Part of a small language model's weights.
Architecture: RMSNorm before each block, rotary positions, no biases in attention or MLP, untied embeddings, normalized queries and keys, capped logits.
MLP neurons of a small language model. Each row is named by its layer, matrix (gate and up: input weights) and neuron, and shows model dimensions 128-223. Each number is 500 + 25 x the weight over its row's rms, rounded and kept within 0 to 999. Numbers have three digits each. A neuron's up and down rows have the sign that makes its largest values positive.
A block is one neuron, or neurons of one layer that tend to fire together. After each block is what it responds to, as a language model described it from the Wikipedia text at the highest values.

L10.gate227:517489486573505517511511514490499462496479471506475490463477520452484523463462507504515447478513530517537501518500525479493512479467506414513462473495459442514505469521493489512496534478522517488513516522469458519478510466463502507503498535491470489510536434527486489507495506451489471539
L10.up227:522509462516493520518501476529500504545514508496502503516472519468531509480485481534463462515511492474519529498533489454502520526512535503494506489487506536509485508518512492487485507460486539478478533525508503517526506498508449502483521482488524492503516473472482462487426475500450474482
Years or their last pieces in sentence-initial dates (In September 2008, On 12 December 2015), plus clause-opening after, until, since, when, where a main clause follows.

L8.gate176:484533470504493491485509446504506495529490537514431533508508518562542503520495491503485454533483497516502486432496542551509494482484469466476475507493484515512520507471469531495497486464494552527500549463534491474456522544493528481499496494503523499476501485506516487487538524486512523520
L8.up176:474499480489493519483527496486544508504513487506490458476512491516504492511499451477495467521537439515503473518487551535495534443493444465524467463468494498505466510521462494520513490499471543540517517529516532462507502510519517481512492537492485503545485476535543507483503499490483482478
L8.gate511:532490460503512543510481501498496509498516496490509508525461474475544446534481481495507478479474494509513490515473526496493487477486463440496515546557488489492501477495529502528466465496481484522504491467494477491481509489537502478537507532480525534493513488480487445505492477533490498504
L8.up511:508522530529490497461495525509498545512528431508481522480514490498519499537542438502501527558507482477458483511494538515518519493472497499498520504531506520481528461501506503510484484501439475519498514486476498476554511495492535473529487504494471499524498487485568523511479543511492495531
L8.gate642:524466480540513487493544530484522499518476466472468495494476500511473479544506485474493488538486508490486515513522513493538531445528493482479500427505513496518497515489474489550513495477502550496520566529499483465511500471503504531511519494495489465517475500521525491461505518547505485481
L8.up642:511505461496499470506504527462515504530472538563529497504511480536497482505498478461505474521475474507460506487504513476539485512480493436491502444522504463490484482492505497463513455492478544507512496536508456505502503508489503537486491514510466541489509467518513533489468520515491564498
L8.gate1309:495446487481500513534544485475491514510466533459483492505502523567512472426496524500538502483472518545513505466470507520499537489505510536438498493507482487542505552496473523524486524518506520473495537504483542492504524483513527487531504485534466470492468519555511477530525484454494505508
L8.up1309:439465464501501491489547497462465492512500546460503489523488461504470505500487460482527507505507474494477549482462563472527507494516471556516511496519493492490478561476456513512509498516430500484495506536454553481532480513469503516527539486502491506523518485510493490498523490499513470474
Periods ending factual sentences in Wikipedia biographies and histories (e.g. "...Westley Weimer.", "...for £500."), plus paragraph breaks after captions and closing quotes.

L8.gate9:494453471512469464497492525517537466502481484507492505468485488506466518469472516519505455467493514518510496540529490494535505507478554432497506500491501476548503487508503487508499550496515506500542521502450442517546522495531485504503506516544553484446511515496467502511504483501510484541
L8.up9:511482492513503438502506501464499492454509477521510527436433491469505511486533541508494453502479494495531484508502547485502500466500480504480531489458499490489460485469517495497478469524461535496572482543497482497474502496481495506481522473466498505491518514482474443485475493522466499462
L8.gate1007:490465466548474445486546518522519485474505515472511524477510508502502536502509500536499462479524542491538536518517537496510571504495472465514512479516493506461500475527500505459526531493495519479529526500507415521485508507507498519504480521494497501475515510514504492495510517513474485492
L8.up1007:473520502551531439494474477518468497488481482522467493465435534491489531488502496538500469513540503509489490483476530526489535468520458484520454489534501467456498509493548487499502526491509509522506430532494529513496505517442525517479464479501496526447444508527527466502480533510517517506
L8.gate1485:459523514529510494507536499500532513484463497478519532479431510480479497525504501551450509518489484500519478508524493514534486492491490499470488513516478510510514475540474501456503490529509492522515519496505467491503503493476506530522513488493477492444533528489510506499516480504466508486
L8.up1485:477485510490504464485478548448483519494484516480527480505514491486419521449487522504490485496520519494484504504518537464532486494521481443487519520505522541504528506522487495502487458475507488521533497500475480517526499491509506493497507480506462483543514548476515482529442475499491488449
L8.gate1513:454495490497492523500518472480519546493487534511520521451498523520468539504511522501495509513496486476518492537502502531523513482535502486479505473442454499510507510502490460477510486492481537533504511481484474503555511518471481511529512463480499535491525522458459535470512469511504496492
L8.up1513:504520447509464509496491520483504535478500493515474501459514595464483484499494484495498512515469489457482476529495477476511519468558492494515480489501504492489481505475496502493518491515526537498498479486515530491451540556495539519506495495522518516495487503523471482473446520510497486510
Subordinators and the ends of setting phrases that open a new clause, such as where, when, by this time, in its heyday, and commas after "Before the conflict started".

L8.gate308:510495536457536451490508524493479511473492491521571509500506490496476521521472495467527530522485474480494495471498509518466499473512473442474511506532490487537494547457479487521528500506523535509488445454490495517523525496500489490501505514466495543494524525498519537476471576496478506453
L8.up308:516519498488532485498502552503484504491496514502499472514523556486491497499531520526517498487473540488508487463516486477476486498471496495500459495529465513532489452477508471502550502503495512499480490458502512497528518493496542481503494492542522506474533484499517546515474517499508495536
L8.gate1075:525489520503555447502504492503455479478524500478499531517509438525480536516509525517484487472501469478519468477493519508464548528461475470521529467474513522520518546492552478437505548516489499498558510468505508549496541483525491506509477505483467499489483437479495492454510488508506468501
L8.up1075:481505481518484469490462500467508464517496525489532507463493436449555519504514527471497498524496470568539502521526491512504474524530492525501496523462502508506515497470489467485512473474491489506499457467507521518512536498481500456527462496503532473499479509502482482465453543473473439523
L8.gate1110:475485499489459500469499488511490503560489547493473515538463473497502533535507526524442490454524523514479502505479524457469495533528508510480519488500469498522494523461489452501553489491516526466515492475498502497500463500460477505509514465491559467550530470533540462491505474455514488498
L8.up1110:445524510488424507501505488542531490508543506506496482526496451479468495520555523504534462509556529480493487518500480483486490528496466529495522515525484539522472536492473464534492514548534498519465502460486472531527468466521536543532513526524520508505500501498531510439511471506512527534
L8.gate1373:482465503510506482488502462523499461486510459486485499494505462510526525495511485520509489489476491543517485508503501478512464489488471487525534454488497465499495490485503507527502523466473533545494461510489470529515544516465494504489502477486485494510507502562528460483489474511470496523
L8.up1373:471467545491515512454522539500473460491484440523524518466517439507483494500466506518554473479463479544519494525521494496463511519481508534502523494467503492510496472480517509485509496497546473501476484513502520530464540480476508510516530525503523552529496518516502498520501485529476496515
The first fragment of a word split into pieces, most often "am"/"Am" starting a longer word or name (amid, amateur, Amitabh, amassing), plus similar starts like m-adrassa and Mi-z-rahi.

L5.gate189:497513503459542540519535502523456509477517454485485503505513525532474462494522448527491469506448553488547484541496521493528520452527517521461495491517481494502500522504529503500563468511494478557475470519515526509545529512475466474493499478497523531512492461497444513521521513527530495514
L5.up189:477466462490490420527518491475518459477533518519443504517535503490511543529506472522513466523531518514512492508507509494515511504500502497514532446472516489503512496522501507487460530477508477494506515493501516521489515496486534440552484532511490513527475455448510473528533517489504495500
L5.gate471:500535486479534537518501493489473521472536495517477508513536474461497504487496499531537540563526481525503519534500514503484480487486525494496470510486460501482494501516501479533519491489512505516479493497514534483473494502460516500505504486568529448525506500511497512476509480496523457447
L5.up471:502486493535554483523485499503514521481495490520541486486480507483527532498492445494493443562518519522465488469530537550537496466468507476467500493498484564534498549495483505497518537484482513510491532528488486500489467472503447519494532487528504523485512500469487479514458483517528503489
L5.gate560:506535496487548487500501501431506496485529508545495509473481463460510469491495514501560535510469472527513488506460494545456471481499471464519532503566471510472528507505477531501532485490529483532511544494526467565465504525496502492541474540541514533459508528527528472517514497496461475505
L5.up560:491517485490526487490429479495502474505519508495488521465496486506526488508494534505494460543478492498490455500518503549496498475550485478475499525560515493461579499440493512495527518495466475533503526457497494493532542521454514490520493504517503484533503534543517526477459471510499520496
L5.gate953:511461492482524498512497475521517525488501531474463508483509504504505513477471554502507529494481493504511511500488514529546470528510523503492484526480502510536492508459472517497513490509512511465465512525555513483486495506536507468488516494540526513504497506471544471494467500565495489493
L5.up953:525530497504494500491464445491492500511491464522477473485559495486523481458504499446507483540499509503507553487534470520506492448489518509473518537545480519491494519521548550490515490537484517476476505484478507482516509515501509535497524481551509509516511488517496515504514459529498474487
The word "in" in Wikipedia short descriptions right after an article title (City in, Hamlet in, State highway in), plus infobox colons and the subword "si" inside words such as Persia and exclusive.

L8.gate886:538525526518490481473523559497516493541518536506497527565464502485517516510508454529509498524452502513467511512517491481484573519552523497490472476541532535488518505507502504539498486531494521525518521486522532512494524464544524496513509437526470492549546490508489520497528453525518496463
L8.up886:538496482517494556502498509498525523500477476533456510506521490507514531512494490501502478496456508513471529534527435468468467513506511504479501539494531476462523472511479530511529499494529484503467502525486508489524488520498526481483468527501547524530527508537457511478514485500483534526
L8.gate1068:524498441489451498483468478484484524511516540476526499542514485462491486541543502539482466530468496478542510527524475439503497473548475471494453502517483489529489508534481490487455577499488514491507506495513481489485501536526496517510475499480514477493502474525478496492462518491517494495
L8.up1068:505479513479479541505515540505493487446546466483481481488483519517494483500484504496494508492493503485498484500467562462510499483487549508480479475467496525441481514474464534496489512496498498518475536498517484465472460455451501486522496510522474486499512465475502500461482500468518457486
L8.gate1242:508493494523512474446496531498480453502489457507543492514446483528493531507487474459511515466510484469472508528499473500508507505562515514548453527535502471501512530493517476482505525527483518479494507517516510426525514519485486423511473473503449490464518479445501511499521549496481518486
L8.up1242:501504503457459506521514494500524483524537517436484505524513500489545528500486538442501492512526500500441522472489457504488443421512521497517467530487492475490491491525534512491500484511482516482511504459460488474496524520508524524492508513505487488498489450496527492502476485514484521503
L8.gate1446:502486516460483473476512523483517526484498470476505462530518531456493522516561513506503510490529487525514491493532434487520501526511514480516445482542542486537531464473564464507488490488531534485517502506518502489454490490502479494525464498505538494516486544486518501480434498503511510536
L8.up1446:472519458496506565488449500518532494505526483464517533497545540448488519514513512509521504518490487515535498488498475505530499494462484436509533478474535545531507512495479515480502480458524473474531459506491519508457540504450515530543520496513494506538511479496485568513480499541545527479
Line breaks right after a table header row or a section heading like ==Track listing== or ==Personnel==, where the table or list begins.

L5.gate410:498506527543533517541510489462500501465506466485524495541528528512498427516486493496470498501506537527527536511463503483472498484534533484492506541481491486485496520513512457489489504517458468501487524504518475509543523507435431476483535510493514483520491536496508503489557464518527482512
L5.up410:531510542506474522525513566488457496512549452509472492451517503523515475501501477463465499474488523483526514453495454504494501487497489456513498501496510501511521516553439498496502489495536521520542519519520492482522508490516457495462499510501509480501514465505491488493492451527499469515
L5.gate741:493505503456502506511548510498499479460479504469484488513529471476535514495530485488478488455479491500537500473496475504482493503516501466461510492480443507487525575520499502485498499506496523458504488545547503501454493497490507494460518479479456482524486515493526482506510515521530466514
L5.up741:519487492505489487495509537514501494466496492500459502498524499468472511472478540532478456472471539504475547506502503466481451474529529465468513478533497514477551481524553532500549516510486517485562511497480481498520478492471461513479497510507481510468494483499482527523528529540487512527
L5.gate794:512489504498486523515462506493483516497525480469469498487435498473491549473487489483510537539461441488514506505507480495474495491479515475506516469521512453505551508502481507450503481470473533518486472506501478527478486522481484478512544511506489481516518483494506533514519531511556481471
L5.up794:499526449510496505488512538498547482492486491504514509491511509495488535508517487498525521541486517493533469538509459471489511479501507480473469513502516481494503503490543465501496499518483467476527513470565532460501481429534502461517535482508495528480488505492472533483485518498528551461
L5.gate1130:493528503507483519481490481456508513523485486516503520500480512522474538463492479501511502516448511496518458469456517473467499496487483498497505480513518522504516523513420458495534505531488526491546489508493496508488499522528514469531488507503478496491487501509495506458532495498505495485
L5.up1130:485476457504436495462485498513528521463453493469498494495488477527498464480512447467495522469513501543514541506478502497472522469480502497512483473531507531516472486522529471519528516498497461523521497425495479499476488512508472484454499528462470507500485493501509559506493491515542472481
Line breaks ending a markdown table's header row (| Source | Rating |), plus first tokens of cells or section headings, and prose time or due.

L8.gate379:470531487469508430526493494486470507459573499517461481541535489482460479497533522502494479516531536514519494535470520500537487479465446517525530483532480504476489484486533548518498507487482522493481480486495472495478521508507502541488454503512524523505527485500493487496530510482504460523
L8.up379:496527499495478479496499524482477485478510479556481502503558470486481540474487527510490514490530485533498498515494494489498517487508460476504522497507492497463509491532503547492490494504490484496488457502500532483520559514495485528502476503505489534510518491491492488475509510473518470469
L8.gate575:478489496497472498556502493498500509505512501531500504498506505480478450492496515506469494474490520535478508527489543478533511512507491460548516515532517512512475487503485539500510524489491490504548496463505514492455488482502483503547476507525512483504540473545580515507509506478504465488
L8.up575:514485539495506541526509528487510516521448501541480500471548512546508523532451526494525559496501520508459460521546516526557523483518474484506523518481497512526483487489549532491514498523507479482512499502482494536479497493474486490529505502495507465499515505539513508504524490492511463508
L8.gate624:525505476503551504507550543512484497468471513497490516494534436497540507503436520500507517519515531507528497498551540505526541473498473493467446520523517488479456508500521459548505518521516507536485485526504494460531532512467471526495489516538501509517478497489498481471475543505494494454
L8.up624:492500504502500462449466475493512474516495503497469505496516477491472467481474525470524437473511511471464504508456508454514555479511514530516536480520514467484467481496527461534516492492491515541518513532491523465503484481525507513425532520539479510506489507498535510475466550482540511522
L8.gate1414:516513534513513462483496464493527539525483451494469527491508491460499505525478475499529488504468494435475452495491533490496487500458493466458488492503519512479496492487480439521487447493487481470477515507524531513513481511508488528495515485499521472491470454495520498479539533487517465529
L8.up1414:515459511528500479500558468525468527486504477494545490512513503552493558516522495532471518451496535538543497523520463507520491540480522515485525498508491469523488505496509489508537438518523436490516467482473510452490516481489507483517520513475526479486485485467523522510515496505509501476
Final word-piece that completes a noun or verb stem split into several tokens, typically a derivational or inflectional suffix such as -ing, -ation, -ology or -ics, as in observation, lighting, anthropology.

L5.gate14:508426453495493462487520497448496476517497479499450496447468496498513446519511527492488473510510456480480520528494476511515522492503459450479510519488532469528526492506525520490463506526491462473522489443527461521531503484495523548516530495488537481494504494536527460463522469489537517514
L5.up14:520523483462507525479526470465472476516513502521511483499496516477546522524475499457514497489469531496513460543494535487516496482497457522500524468503514531470537474492497488498486533537485490491521459518507469494510545531493524524504502475448545497481476497523555540521489534489552528476
L5.gate92:484506541520533502465514484514542526462499496477475491470546503513477489435469463506449477461495477503492496502501527482521478513486477500530535526544441533474478507532517515478525541528485486488506498487534460540469503521518499509474559461457497523507447502490522481495502485522524489466
L5.up92:488493511467537504468508524523476464489501463532516500462544477478496522529506504482466492487501509496504484494510505499499506479517498501455439503491520458535476490453494536498530524532519468481500506498545490491468489524487519502490534504450535515515498496522490447506536484524506495435
L5.gate754:481474532503530465499512484465476520528508497527491501559508505504458474484462545542513518476469490495513512523516544477507505485481471484508502495487488497468475531469509497469517533477477467533514513486500489486484538489480503551488502512454526490507511457528514502481563511544499459499
L5.up754:452461524517523480479504478535514508507511475500497497489525536504441485499487480488511490513476510505495521507489485508518516537477511492447503504549516474460482503480490501510546471499544447494482525524486491492523488475538493493536506504489516473503505477513498583488531525482507497470
L5.gate1213:481539539515489532494483527508505490514503448492489505494520534492479504509491519550509508494505500514507521454500500482480510527453517519478519524492482491486500584497505487492484455453518528480461431526504499503500511489428511495476519526487493476513420507477471515493530530462487474474
L5.up1213:521506507555459521499476498513472499518482532507459475527497474491520513447500488518472474466493480455499481516497491512540539513468544454463507510502459502569501495518510502521483523511519477464506513496526499485498526528532491531567472492472511549497506488494496495498525516507522494508
Final pieces of nouns naming fields, activities or sectors, often in degree, department or unit titles, e.g. Planning, mathematics, Teaching, enforcement, badminton.

L10.gate905:463508475483492515517521507488495485516510503508469466462505515469512513536482538467520530516459471483551510452490486498468503478514489491525482492500466481520493450508493511510478500510503514483510531534508460475492490478510478514495538487470496454501451451516522502458480482496491464507
L10.up905:509495503494500508517472499493483520475509508520509536497495478522530479488560486515513493468472484457439487460499506498511524528511497484449494439504448502497492448496451506525539517503462498496493493491479480460478450463437496464536521483445504517514499521502487499486505499502508472452
Line breaks right after a Wikipedia section heading (==Notable alumni==, ==See also==) or a list-introducing colon, just before the list, table or paragraph begins.

L5.gate751:502518519515493500497491487516538451517473507474472520465509485501511484510536506542531515461453529501483464490534519515543511500506507516524511496524504521486464498491525535502498488466489535481503477535513498564470493499511486525506465502514477498502486519502494514508497469513456476483
L5.up751:488499519546487497554495502504497505488485516466467466472493549518492521528475538519537464514500534474481462502505496525450489516508506500505500508523492477536541535502531523453499468495487535496498522507504470489505478498509496504538508494531519520480516524535470519492411476498534516526
L5.gate932:509556483511534508525502504493448521498534511512540489515452472474496479452482499488490525520513518472473493482539525527526525489513536471493504482506529509492502480502509446474462513481501540494512496499545540526470478490503521551510493495493482485506527473497525526530506547508517491445
L5.up932:500481512504514574521485519469504503519527497502505539506478481506523476535513492481486492498513503521482487537513532463483448515553490477467479463491528514511500505519507521499470479529476515486496478483491490456526492485489478503510499458512502552518467511526481498494481515520463479513
L5.gate938:481461493471460519517495490519509483545486470487488492470507514501490475494541545481494509509527497482488514493514457514558497453525494477513495507488548493467523463523531513477487526527531479467541499500518500487487484495501524513479509520516466464509472531535488488498489476488481467492
L5.up938:500554508509455462510536496516515481496524496508531535532529481530475531510500475518499465470538513529509508525548500453506507472503525496498474538467502478520476510505534467488505507515458526537479467487512505499447479487497508514468515467516520522524456549487480459498490505506506514461
L5.gate1311:511480506496473496543517478480509527497495524488505500475525500499478460517480501536501494485488490452536535499518527494470512472483501494482515496464505524532481508473456532517469459480448476523493473499492467502487485466470522497499483482528564541530515492531546473522511508510515496477
L5.up1311:491496564523528484508538493507481521512551495485544542486515511464448516513519513451507494476480472532483499480505492489521482537536437502515493538495489541490513500498497507528567504437491520522518527490518514499500476466458507558498518511511487529527507533488548475551511494472488508486
Relative words opening a clause after a noun, mostly "where" after a place or institution in biographies ("moved to Redondo Beach, California where"), plus which, who, whom.

L10.gate1373:487504537535468530509509469504453496491477477550510500524513483487480513523477521518543557479531525512501512507513516483461536496524480494530542487532480477528456521487552480510526511516515471514515526535495522500522542464472508466497519529533487511531509466503536502490514534499492488480
L10.up1373:507482531516452460520488491546460422497533471502492543504517476482512475500466511506494540521520498491476486483473489482500536486498507495487470515520480468471491500531476489525506487502502506527520538450534481499519523510490485523484537535514509443514459444495493488497525486530516514507
Word endings that complete nouns naming an activity, discipline or role, often in lists, headings or credits, e.g. diving, mixing, drums, production.

L10.gate252:507538492510494478514514492519476494474511497504462521461489484510492491506535494545507494525472484524511514508486517484490527466465451543508490491536526506541487508480497468497475505466522538548474527462496538507523481536530456515483543489518522480480495497509511486514519508510520512487
L10.up252:467493477476523519519490544531510515492539489522498487460494473555513498514581514494490502537497468478490491475500500510492477508506493512493500504530498528499493546470455498522502459490512535532497511511506514530532476561480517523544477528491513499517546486512493522486484499451465545511
Periods following a single capital letter in names and titles, such as P. C. Wren, M.D., W.F.O.; more weakly, sentence-ending periods and the first word of a name or title (Robert, Will).

L5.gate644:473521490513484474505487520524527538549502493467558492497519504487495478497470468507530476537512530494486534522481432462510465535515509544478439496517499485554526518494469512505548512490501493510434470513551489478536526521505507498480530483502474444524514525507512514527468483506497501483
L5.up644:470509483474474484490549534554519476488520476508482518524419490504503508521548478505524523498536526531491549497496561470448504521509510492520480438503485485514548474532525491449494458498484509540527446529482476486547503502493482521497476521451497467502488518515510513526498538522521543527
L5.gate791:508460476499479509495505513550535524507505515514513512506503466468540452536470490474495545479495512508484511510537495461478527496527501457531506484483490509500510485517514493506480522496492532487492488474481439478525526492499506493472490506522536482512506498488473509493522496485461488537
L5.up791:478486473530480470474515506498488522503498514478510508537540505463527468437517484546522491528503505480490502483469463473487499512506506471488501503481531516512487504522492479492495495501525504481526578528486477464446495526539515503510502543492502475475462503537547494490462512491515549542
L5.gate859:512534522476533495458510525531542504499486489503521518552489493530496515505503450435559539507536506487535520479533492520463510521519503478502481501513521521515505484521545483510499495532501512514481520540475454495519512470476488479501449447511539566510513510536519485541496527510471471486
L5.up859:515500494442500545492495472502518508483543455502538481503505506470482457508544520503511566504506521518453483507468444476518485512464472516497476523514510488525530487523537515510530491502509492518513522481485478500497509461474494471488488523466490478527524497510498514493478446467522485513
L5.gate1367:514538471499502483518502491498497456482485510522472508532523462502528469442543470513476504498505474468471498497502483497473500505498491516484460471535499495498572537528485485492462490488505488482484472473500505481515507503482490504492511522507507517501469503504492532528535507484486485506
L5.up1367:489474528517509481540482512491470475527512454555511514488469458506482455494496489496504452482486502461498469494500457527494480528491520515487518503523477503505514553483496481502512475473473445490489502494495494453468526471515481515509512513502509484494520471486485531476467526507499523497
Words or word pieces inside wiki-markup headings right after "==", such as Biography, History, Career, Discography, plus the "=" markers, with weak scattered mid-word fragments.

L8.gate638:510470455565546500520469512520477508496546484509485479501480472479534531473489495471519533485509475527471533489549484522505441520500468447459459507487463556538522478542483499489512492488501520483462470527501510464487510490481496488467479510487458521478494504524462519490503503531480500504
L8.up638:497506509484472501503558505499471482484538533476467451461470522519533497523477493485468480482495479476520515529510511506467470548483515477474491518497480485519487491530529484514546513505537513487490519505503559488503514499551509534487457510493475532503520478516484480523532513486521488491
L8.gate834:471495491500508473504497518491494513482494528550519479489525464521479505552538528502536512478487489517486511451500488478530442469479464489507430463483481475502475462509492518497545484483501483470494494504497483494444484508512505509454473493499485501461497491516506550467464453487459498485
L8.up834:532524488517503502503485464518495489500491482538519472491524513503503515527550528451471505456486515487518486428500484468507473514484514515518469491504485525491460446475496542518540476481523494490499490502502538526445506458466472468468491480537515479484516526556522526502456498492485556507
L8.gate1148:463505501493509558474467512444495485515509480538474524521514508531473519507484532525495485498512509511438494503493478456475510544488475490452474490491480526525519549465484473460529518505502541479521524507533503482512468499493474525521488510513510523512490502523473492507475446445471474501
L8.up1148:487526540497489461544510510504457551507499506503480529454486471506535460488476446508549533510508481487476490498502513506535499475496505497521503468455539493513483470482531537505511479504545489500487501466500521453466555483499496568519470497523499491534477483457476471515510511529477503495
L8.gate1203:513485505518532519514505522481454540496519491485517499492477497519575479499469497493466481497528526519502533489519509548453474505507507494472465557477499484476524496530484526532484489558512489513511523470494488484530475474536489482487526505552501502523492535521523517504470498506440505491
L8.up1203:481507501462507496501527519489472511508480516514530499468470531509519475519504509499502479474542491549492517476532507521466522501520539483497463492496492499478511505475511508477513502509502543549483526491515477496493503490551536554492575499536518520530493484526499469496473497497510484495
Nouns naming a person's post or role, usually after "as", "was" or "the" and before "of", such as head, chief, Minister, forward, instructor.

L8.gate851:504487486491489523492464519536505460559523487473474512543528512516465487521495483517493503484502497524471517504497460496481480492549511491516513480478523497462499526486451494498517510535478500506459507515450491481532500501481516448435535506513512514481511483498486493493510513513542492510
L8.up851:495482495483432498531515480551485503485469524500488499453528507514486443520483483469531507520528451511519518499463464514499475478540485503507481514520507537518517454465495498502514504539557521474475520512522534484486499525495479502536486498503484524484498459545441493452490499486542495471
L8.gate969:509463548478546538486455474491492497523532553493476519533484523507515502526477510467515447470444548495499538490468486539494478451522502512497463481480458563488429537527509491440548480574468501485518498526503484476575491491484413487494481522494476513497508543565491475488512470513504516492
L8.up969:520484476507526480505497508473530449535522495511478504523469527524508531495510535481521487495467494533462496472483525447527501480522470483545521524483470454482543503526508503467526498480497470521578506510498501539535504500514502483504484509532498475464498481527483475513463518432537514469
L8.gate1115:472540503466503475455529506499476536480505495517492477515491504505508546559499503525530450491521443517515586469482459502431483459531488508476535496490474502475532515494491474532462527528507520486473515494493439465520446478497479515466525470476470519489503497522535522490493472530496477476
L8.up1115:500508514507494472507481507495495482458507520507508484501488457497499519544497446515481521502437470531539519516507546472469507462467540488541507506496477472484529526522492464501490516485493480549481537495485502488473456455495499486518495485476471507535484576511483497525490499505537466501
L8.gate1459:564471501420567494514501486507490545538483511537504508493490498491525464515493556502510474535517492517480511504478524493434471505464475480487477509534518517507481523479503498489485504556513494492541533502533492516510497528506495514470498556498521501479524502494456469501506503467553503473
L8.up1459:476487492485522532464470500507487488486511520493488523481523524479476521473504524530515503495487483510472491536501444511556491505476518498465492485538488508504465482505504476533496567506494528497534481461461462461490520491488487536501530501510516490475506520512494543485503468456480526499
Line-initial dashes opening infobox fields like Area code, Dialling code, Website; also first pieces of names in tables (North, Be, Ma).

L10.gate732:508449482518520478462472495482464484534449549502449460558479472530471506515514522506523524507483485490514502493494514481502460491491458535531547473522530456507498534478548462480513490499463482513519519503508467509515498489542502492545502463466513487471497442465512518515505443522515482520
L10.up732:528501501505508474555507502477490518531472501489485507540542474470491510501475553522511508509519519511539478483511524525491503459520482554492531526508505490473509453512495518476524547488487476510479544515502499498516498445520511539503513504457515505554496484488511553498529477474501510467
First pieces of multi-token words, mostly "am"/"Am" as in amateur, ammunition, amenities, Among; also app-, adm-, and table "|" cells.

L5.gate601:468477557518533515527515493524496519465490463535530498512479498470498465491531500472498459462491562527498493483503512500489492509518454490507510480541492526519519487471505526467508479543551482500465495504493494438517521485516539542464507502508494466499483495469491508490524493483424480544
L5.up601:461511475493580485501515474468494499451496485532516488515470523493468468485458530482527470520479491496462468497484505469483490495506517507480486527522471548475499476478498540477512495498493471491482508501534481542470484495504481480521510493522524509494520503539484470442471496516462509529
L5.gate703:493478544468544463497508487471497509471466491503509460486492511485452495512504507461499484508470494514470490506525496490514465520504463496536505492481502479489496537504485569487502503489463474510524499534494497513522514474514504470501530559514506481498500481504478520518482501470460498535
L5.up703:521506550505499505542480460503468534496471460493477454523498501469499524503504470461507498534510509494478523491489465512484486532517492493506497506498473535496501506537482495508513528516482456493474543496525455460488494508494544489537531523470496506482509522484524502490512500458490467536
L5.gate1019:498470484516520487529441512495512541479473507494507491530487498487480506480521540502505489460502478502550455499496459542518507474508482498555490455512436499513506517561517511523493535521516483514457503510523507490520503524487540539508509475478476503510502542548533477490476482504557507453
L5.up1019:487486472505459517483482501484510522536528540498528484539513520525450459496475469509505470509499493481497520461462479466481493521482520501474521512499529477498499464482501519493513536517506476475484484494555513500472492491464506508514526513494526466491513497511483462491515527469496478465
L5.gate1275:500521532519488496507522503505509556494470491535526490477476512498495530519526476487484496476533503530457528519523459531485536519513471436539439506488455520525541516505508516493537484503497505505528562515496507459502525482511548501488516504520457532510471474538466491511517520514466498517
L5.up1275:476469520477505500506478505470499503452492557508490483494532451461485445534500511510492499533502486498524483527500518503514468526523483525482469503470489541535490481488512558512520458508509504520495488498482510480462494511519477483500553541495514512491497512541502514502507484524499502529
Verbs naming what a person does or trains in, often after a subject or "to" in biographies, such as plays, studied, started playing; more weakly, National/International/World in names.